Weights of a small GPT-style language model, trained from scratch on English Wikipedia.
Architecture: RMSNorm before each block, rotary positions, no biases in attention or MLP, tied embeddings, normalized queries and keys, attention and MLP in parallel.
MLP neurons of a small language model. Each row is named by its layer, matrix (gate and up: input weights) and neuron, and shows model dimensions 128-191. Each number is 200 + 20 x the weight over its row's rms, rounded and kept within 0 to 999. A neuron's up and down rows have the sign that makes its largest values positive.
Before each neuron's rows, "fires on" lists the tokens most often at its 100 highest values on Wikipedia text that the model never trained on.

fires on: " of", " among"
L4.gate598,186,185,166,212,209,156,206,197,218,199,207,244,210,178,223,227,188,211,182,167,229,188,195,183,217,203,178,218,197,209,207,196,201,196,214,194,211,206,176,208,214,155,192,228,191,222,231,195,183,204,205,186,229,214,220,179,220,195,221,223,207,220,190,163
L4.up598,212,203,184,192,203,177,211,209,222,212,249,194,188,223,174,215,193,173,213,170,173,197,224,196,200,223,187,221,204,123,197,192,197,198,255,221,198,239,206,233,218,145,196,219,210,230,197,242,183,180,205,183,198,201,218,169,196,218,150,199,152,189,192,160

fires on: " /", " 2", "|", "/", " 1"
L2.gate299,200,236,197,200,220,193,195,170,219,210,179,201,250,152,239,187,245,207,205,197,173,197,185,214,185,162,218,193,185,183,195,187,194,188,226,209,208,183,213,200,229,203,226,190,200,206,165,179,219,202,139,226,193,205,196,205,193,150,199,201,192,179,209,177
L2.up299,228,168,220,184,196,208,200,220,231,210,198,209,215,188,187,237,250,184,200,158,206,155,166,212,228,163,210,232,211,197,206,203,170,192,189,216,208,184,215,203,171,194,181,219,208,185,207,209,198,200,213,213,225,212,221,218,210,238,202,207,224,192,180,189

fires on: "=", "s", " While", "face", "History", "y"
L2.gate337,225,183,167,183,212,170,238,190,204,191,200,195,235,193,169,191,198,220,207,245,217,208,221,220,181,193,201,185,198,177,250,177,213,191,235,224,185,206,225,199,217,192,180,194,191,209,193,215,219,177,183,192,215,186,198,212,263,193,179,192,164,198,203,180
L2.up337,187,183,220,201,214,181,172,191,171,212,224,177,208,195,209,213,188,230,191,231,202,167,233,214,160,204,237,222,188,221,213,210,208,199,206,176,218,202,239,182,198,171,178,201,198,198,209,213,196,197,190,217,175,207,186,175,202,194,188,213,186,205,169,217

fires on: " /", "/", " of", " footballer"
L2.gate126,237,207,207,215,208,201,204,209,215,208,221,209,226,193,207,169,200,188,200,230,167,182,213,228,211,181,201,196,186,222,210,183,174,195,197,226,197,206,236,206,213,245,210,213,240,180,216,201,224,224,213,227,186,198,195,209,219,184,207,199,178,220,189,206
L2.up126,204,187,231,204,171,181,206,216,220,205,198,197,212,201,193,193,227,218,197,176,209,195,200,204,234,177,193,182,205,184,223,181,163,199,249,235,197,235,213,225,208,207,209,214,228,187,175,199,216,181,235,200,161,195,185,173,224,182,213,188,204,196,178,212

fires on: " by", ":", "\n\n", "|", " |"
L2.gate298,169,186,192,204,184,189,195,233,172,218,169,207,210,177,214,204,203,212,228,179,195,220,187,191,182,185,192,188,207,209,180,236,163,197,180,182,188,182,186,223,234,205,213,183,214,178,206,169,218,217,202,211,237,177,200,188,222,226,196,214,191,153,169,203
L2.up298,177,200,186,193,235,226,175,235,194,225,199,182,198,184,257,214,190,208,232,216,213,172,172,186,204,231,164,174,144,214,170,204,230,186,228,202,185,187,215,189,201,183,214,204,198,191,201,207,160,188,202,209,225,189,216,168,183,247,200,213,175,159,200,215

fires on: " of", "/"
L4.gate182,201,199,173,201,188,202,212,240,185,236,217,184,192,187,161,193,223,211,224,172,198,193,187,196,230,175,197,201,210,195,169,234,210,189,207,213,169,214,230,206,214,177,212,215,204,200,188,205,192,178,197,229,208,189,210,175,202,208,194,207,141,199,160,183
L4.up182,216,163,191,190,222,180,203,230,189,198,239,213,189,197,167,188,224,217,205,201,216,214,160,202,228,212,202,201,165,179,165,178,171,181,219,201,197,194,212,225,204,183,204,167,189,257,241,206,173,182,212,206,206,225,206,170,206,206,215,211,168,210,179,181

fires on: " \"", "-", "mo", " under", "ly"
L6.gate680,184,182,174,243,189,137,216,177,220,232,214,205,225,182,213,219,176,191,179,169,220,216,190,190,201,160,226,178,191,164,223,193,190,188,196,186,213,198,205,210,227,203,218,230,190,193,215,197,163,218,200,211,154,196,189,178,199,196,173,180,205,173,215,183
L6.up680,200,232,200,200,195,205,205,197,190,199,202,179,185,184,196,243,181,197,199,171,218,174,186,193,190,189,254,191,188,199,193,193,213,194,199,167,184,204,181,183,218,214,215,219,188,157,202,204,186,211,213,213,163,225,207,232,193,191,178,188,206,191,253,208

fires on: "-", ":", "so"
L2.gate122,184,218,178,203,247,174,195,196,211,217,187,214,209,216,233,249,212,196,185,192,236,211,211,197,190,207,193,197,196,179,208,186,237,197,166,171,190,173,245,184,185,206,187,220,189,203,209,180,212,221,210,227,175,172,197,206,226,215,210,199,201,217,218,168
L2.up122,201,185,218,218,202,195,205,180,167,191,202,201,211,216,182,194,174,205,184,182,209,229,182,209,181,208,251,200,166,197,187,211,166,209,195,156,186,233,201,182,206,220,210,190,186,216,179,187,188,238,175,174,210,225,211,192,230,179,147,205,227,193,194,166

fires on: "y", "ide", "ed", "s"
L2.gate484,208,189,213,206,200,211,237,220,163,241,201,230,172,195,167,228,238,186,187,177,233,191,191,214,178,215,183,212,222,213,193,194,201,187,178,193,194,203,198,206,190,197,227,220,163,203,152,217,191,196,202,201,182,217,223,178,169,204,221,227,199,190,165,217
L2.up484,182,208,193,203,167,196,219,206,212,220,222,213,203,199,195,214,194,196,208,190,218,205,196,219,208,188,175,184,200,184,211,224,164,200,197,150,181,201,208,209,158,189,188,189,199,247,214,168,233,192,191,184,175,210,216,182,186,192,212,237,216,184,203,191

fires on: "=", "|"
L2.gate86,179,223,175,212,196,198,207,184,168,186,211,219,218,214,199,192,206,197,198,214,193,258,192,173,144,199,206,202,225,211,203,221,193,233,191,230,154,216,221,180,229,239,201,192,155,196,191,230,188,198,189,205,174,199,200,216,195,219,163,232,153,196,181,212
L2.up86,190,181,177,222,185,183,186,154,187,190,206,165,235,216,195,193,199,206,170,194,193,185,221,212,210,193,223,195,194,206,215,195,214,200,201,179,216,244,208,204,220,201,192,236,227,187,169,209,217,201,193,190,209,233,171,177,189,219,227,231,164,196,168,194

fires on: "s", "es", "e", "t"
L2.gate540,201,163,182,217,197,195,196,218,197,186,199,201,225,231,225,185,220,170,212,214,226,197,195,189,206,170,188,201,222,191,202,218,191,209,216,203,204,194,247,230,197,159,159,181,194,193,209,198,170,186,212,203,226,203,216,201,176,201,223,216,238,171,235,165
L2.up540,214,130,213,211,200,231,194,197,199,173,164,186,207,172,220,188,183,203,193,208,185,191,163,198,198,191,166,222,204,212,187,208,218,190,189,197,233,209,238,176,217,174,202,201,207,237,227,206,203,221,234,223,192,231,209,186,207,158,227,214,191,193,199,166

fires on: " |", "\n\n", "|", ")"
L2.gate611,184,218,192,234,164,157,173,196,163,207,216,190,215,197,194,183,181,223,220,195,211,209,217,221,232,196,208,223,207,213,182,213,186,212,198,180,173,199,201,201,219,169,215,191,218,229,194,194,185,267,198,177,209,139,187,184,218,200,198,203,188,184,224,196
L2.up611,176,157,177,221,212,182,193,254,181,207,214,195,192,215,202,210,194,237,204,174,181,192,216,180,225,250,226,203,188,204,190,206,165,179,189,185,212,186,204,211,217,201,212,176,205,195,180,200,180,209,182,181,176,166,166,169,208,175,192,221,189,200,195,183

fires on: "="
L2.gate192,190,194,186,212,210,188,212,210,183,202,210,204,244,195,218,188,179,239,186,199,186,239,212,194,169,192,197,195,198,205,206,229,180,197,194,182,196,191,203,227,236,204,149,207,174,220,212,216,212,186,207,172,183,255,223,204,235,202,179,200,183,203,223,188
L2.up192,210,179,194,166,211,204,198,217,186,207,189,180,219,184,195,218,202,207,190,218,173,215,174,181,187,186,185,199,210,219,192,203,191,160,224,176,210,221,205,209,219,172,169,210,179,240,182,243,196,192,231,182,176,212,182,200,209,162,220,208,205,183,201,196

fires on: "-"
L4.gate114,212,204,185,208,236,201,189,200,187,209,215,215,223,233,219,191,181,180,205,184,235,217,228,191,175,202,203,191,208,191,203,172,193,217,187,174,200,246,218,164,198,198,211,218,201,166,246,194,195,230,197,220,232,203,199,173,213,202,177,200,182,208,215,206
L4.up114,196,164,219,197,208,208,166,166,202,211,220,228,201,194,188,203,212,217,201,213,247,201,195,212,224,194,200,185,206,151,188,173,223,202,208,186,186,217,198,214,231,205,195,212,193,221,188,201,220,186,208,174,192,230,216,191,231,184,194,211,193,230,159,197

fires on: " and", " of", " &", " for"
L6.gate185,187,164,181,202,186,185,200,201,197,195,180,214,193,211,201,239,197,212,224,211,184,210,196,183,189,224,192,181,231,180,190,214,198,206,229,195,159,242,201,168,217,193,166,222,201,208,181,217,187,264,191,201,225,215,194,186,196,180,213,207,180,181,241,188
L6.up185,206,167,191,208,217,228,221,211,218,210,254,263,216,186,204,187,174,196,194,192,168,188,194,202,208,196,208,233,180,187,198,210,198,219,214,175,224,189,191,196,221,198,222,183,189,215,201,231,197,156,180,200,237,235,185,201,172,233,194,180,200,196,203,186

fires on: " of", " in", " for", " and", "ary", "iate"
L6.gate234,175,191,175,192,204,228,209,201,213,206,188,190,208,199,184,203,187,226,211,189,207,175,154,216,211,163,202,209,187,176,214,212,221,166,207,187,188,246,190,204,195,179,191,202,179,197,218,198,198,211,215,164,188,205,212,210,191,210,213,181,210,192,172,200
L6.up234,212,173,205,209,231,199,183,208,175,215,236,226,223,225,171,205,203,224,174,182,198,197,207,216,214,202,180,195,226,171,214,215,213,201,230,159,167,179,208,226,235,211,228,210,163,189,204,213,181,205,186,188,133,225,247,201,182,214,157,209,199,160,201,184

fires on: "-"
L2.gate698,196,207,189,210,219,187,236,176,203,213,207,222,191,173,213,225,243,243,202,181,216,232,222,211,225,200,222,220,179,210,158,184,187,213,223,164,224,188,221,194,194,183,183,219,223,222,165,235,231,236,216,189,176,191,211,194,207,190,214,182,173,170,208,215
L2.up698,191,208,227,237,217,205,210,154,177,175,234,216,197,160,199,182,227,243,193,206,219,202,167,197,201,218,235,226,154,186,155,206,199,219,203,163,213,166,226,180,215,234,180,216,233,186,186,209,206,191,205,200,200,178,233,172,197,180,212,188,198,172,165,172

fires on: "o", " Mac", "os", " non", "e", "t"
L2.gate22,224,149,203,183,234,198,199,196,174,160,205,184,195,206,169,190,225,175,239,204,196,211,181,207,201,186,209,224,174,197,153,171,199,202,194,213,201,220,195,208,230,210,160,228,221,200,208,225,157,205,178,221,196,199,205,184,200,177,205,177,198,189,226,196
L2.up22,209,187,218,210,218,208,200,172,216,182,193,235,242,175,193,195,221,182,188,220,202,201,213,196,184,183,201,241,200,184,166,204,168,175,208,218,224,188,196,172,168,174,205,175,191,229,223,186,194,225,205,198,187,207,167,202,183,186,223,193,173,197,188,196

fires on: " of", " a", " among", " the"
L6.gate171,228,184,212,176,221,162,186,185,173,219,208,224,227,156,222,213,196,182,189,197,197,210,167,209,190,196,209,211,232,170,154,203,209,203,190,168,175,201,203,202,193,226,170,236,225,172,190,189,190,201,219,210,173,214,200,224,191,212,212,171,202,208,197,198
L6.up171,192,194,207,215,200,193,212,213,199,210,223,214,190,165,253,166,188,207,200,214,206,214,195,207,213,171,204,218,178,186,166,193,184,248,235,198,197,226,198,228,206,171,203,215,230,205,196,208,206,184,212,206,201,224,190,157,196,237,191,211,142,194,182,169

fires on: " on", " company", ":", "r", "-"
L2.gate224,168,225,241,208,203,181,226,204,194,201,178,177,219,236,207,200,208,240,197,192,199,188,204,223,182,199,203,200,194,194,177,201,229,217,187,164,147,233,240,198,212,187,230,215,198,196,187,181,239,242,191,168,227,184,207,179,207,208,186,205,200,211,211,195
L2.up224,186,188,204,189,164,172,208,188,174,215,194,184,176,218,193,235,188,207,245,225,242,224,175,232,213,179,208,202,182,185,178,230,193,230,212,174,211,194,197,191,182,238,191,226,193,207,194,201,169,195,163,195,209,189,178,203,207,216,209,196,211,166,193,167

fires on: "m", "ha", " of", "ma", "ert", "oms"
L4.gate588,206,206,175,201,193,221,203,247,228,212,193,206,213,208,197,203,207,244,193,185,199,214,199,166,201,178,218,201,208,184,211,190,201,180,193,204,196,191,205,221,197,182,187,215,211,210,196,210,215,173,205,192,210,198,175,225,189,229,202,239,188,194,217,197
L4.up588,190,176,194,199,201,191,235,234,220,196,195,170,182,214,184,229,193,207,211,191,197,240,196,200,174,223,194,213,215,178,198,199,171,202,206,236,202,183,196,217,180,193,185,210,185,194,182,209,212,193,201,206,196,180,235,177,228,202,209,174,201,197,196,179